config.yaml
n_layer: 19
d_model: 832
n_head: 13
n_kv_head: 1
head_dim: 64
d_mlp: 3328
vocab_size: 32768
activation: "gelu"
norm: "layernorm"
norm_place: "pre"
norm_eps: 1e-05
positions: "learned"
qk_norm: true
attn_scale: 0.125
bias: "all"
tie_embeddings: true
parallel_block: false
init: "normal"
init_std_qkv: 0.0197
init_std_o: 0.0032
init_std_up: 0.0197
init_std_down: 0.0032
optimizer: "adamw"
lr: 0.000747
beta1: 0.9
beta2: 0.95
weight_decay: 0.29
lr_head: 0.00606
grad_clip: 0.5
warmup_steps: 397
schedule: "wsd"
decay_fraction: 0.878
decay_shape: "pow"
final_lr_fraction: 0.1
batch_tokens: 131072
seq_len: 1024
doc_mask: true
train_tokens: 932800000
steps: 7117
dataset: "wikipedia_en"
MLP neurons of a small language model. Each row is named by its layer, matrix (up: input weights; down: output weights) and neuron, and shows model dimensions 272-367. Each number is 128 + 32 x the weight over its row's rms, rounded and kept within 0 to 255. Numbers have three digits each.
After each neuron's rows, "raises" lists the tokens whose logits its output raises most directly, leaving later layers aside.

L12.up325:084153114136160111100137078133128107106153076182110159095139074128088091124158120107137156060121104110151162130123146182135080137189174107137124158157083109199101140120124156132168102093120154131125126117152118100141120110100116100101170039159149096126128088072147162104118121115117135130
L12.down325:121125145087094158123173114172124151139125120132118117165112141129104146121093164125102160142128125148145136121069147151141117086099094174104184139084169069149079127176120096135155130131113138098136151137122116114135095183159107139100068195052163154148161167110171145160159147143141151022
raises: "duced", "ated in ", "ited", "ated to", "ed from"

L12.up36:093066069097129138088109132100167063188135144118101125147101114122190117108078158114094158142115144149120149123152096144156077100109154119140100156096130147139129172106131087190091123162137147150155128089180079123143063117108077109116087108128168133129109138102100136170156079056106097115
L12.down36:055085093142162136083148149123154140150146160192110138155115057164102149108101146139136127151138124165126109124149097079181151171114099115134092151171124081089159132137148122168134094133162111107069117139096116152141089128158112147113098087167138176106080128074097100121141121107074138063
raises: "án", "og", "ood", "akes", "inn"

L12.up2309:112100120167141126153188104123101090117133123151085127107190142137116117159130158171108062110136167153118113103095149074124150154096155107152128157089168057087119146096114084121066155166079124099119164133146127143158160164130145100084107134142119135130195154174134133125162114147116178136
L12.down2309:109140140180154139120102160128120118146113095124130148111134183140130128120144125109160182153162144113145158150106138135103129058138044177176119103139087168116103136110166144131142145104161100103174177184173075098111145152141151201123142181086171139103069138077075136133151094123108055119
raises: "ano", "ang", "oun", "any", "an |"

L12.up1876:181161129142119118126129093122121054131088130134092112110163123095194098086110165159105110058072124134148110128173125122115108141145133134133167147162110119080144121160136122149080120126142106109172100098128170147127164112119165154141129076117099113128100143165175080106135116137173101188
L12.down1876:198104173112108151083108179142102103090111086104060125066149086083139132113169163149104096160132116088059137120081126128106075152085185127170095093109112136115141073067116140141160127150073175129161125117178164128117087118102125166118136116096096080155147108180163150055075101161151115170
raises: " climate change", " environmental", " economic", " security", " regulation of"

L12.up602:085078115071173177142181189120135069126098136071131174118143123130169108126139104142101096129122118169089103093099161100135175048135117060126121128124149077132070102149134123118196115179104133113124128090087134152140105138080127099111133185166118128170129204137131127153143121096081104174
L12.down602:048114122142129121107143134086140151157093177107115092107116050126125079114143091150093119128111168173112154133136073141134155076189089164118088117149118114111113092097051091168146125148121097102158090103128132142123149116100120155086119124165153143123189191149158150125125105145097122119
raises: " was taken", " came", " remained", "es were", " had been"

L12.up2912:110122061176152148145156144175115126145086124090112119144150102111148132117140129130096134190089102083092150150137156131129093126176082083161171170081158080112127150208150135103141112138108133165177147106120123105118171227127140148114105191131132107150151129096098096078113191094127159119
L12.down2912:161120179109167101045089125186122098153138152124063157112080139129086082147098151089141140188159159078143082124140136149118114167174119155067169162177141075181160094169162150153158111141112157176100174152115088116081171162090063123157171157067128102166146117134093194119092126176112090182
raises: "ibility", "ity", "ness", "ious", "omin"

L12.up590:166126051106113151086155086134118117140140133110169096117153062123142107170124076150125121103158112155093182140107111166162150092113070120107178081086150088130089131178100048139134092112135125091138124140113107065097113134150122072080123109121070127168118164126147145138102132130123181125
L12.down590:167106127187164053120076136124150108145199107109125090156131139126123161094134137097124144121103106125129140158098163094115055148072164105090142170156116098186099104082139111125129169133131178183156114142083185130100123129153143067114094089116080058105122097153171115106128160151181147148
raises: " He", " In", " They", " In the", " On "

L12.up911:107141110141152123078214099146128090141127137144082143201144093119155108112138161114077168145137105156101159105136124154116149071136175178158142075073178117032127147145185111111177161156097158134159104106188141187138093076156091140083160128204054086078053140138081147101166158134127120111
L12.down911:111105115170137093128096142167113113132149153152139112124102199089126120101147124159118075103131161104134111119128141146158123174154095081118159127147112115128163112161133136120157142108079148135152119108108124084132131118132121111124106118193161195113092052159134145105118112148086141125
raises: " that he was", " that \"", " that he", " only two", " that it"

L12.up479:165188096149136179079137093136173145143107184135091133108161062131201141110068144101087141152080113139107098073131115125129157084145216147147111134109161119108153148128151096152146130132160121185130090134171112148127060132169150124138100091130109107087139139127119175114130178144086079090
L12.down479:174148137155084145136109158141155176132125120217057136134109141120168114145158136131089160115148103079188086165104144106129121100059145158124153081188096120119134145161147109187164182187125112181121144110055127114124141137101082174132170135190162125126169130144153162094117116132141056112
raises: "al", "ann", "it", "or", "all"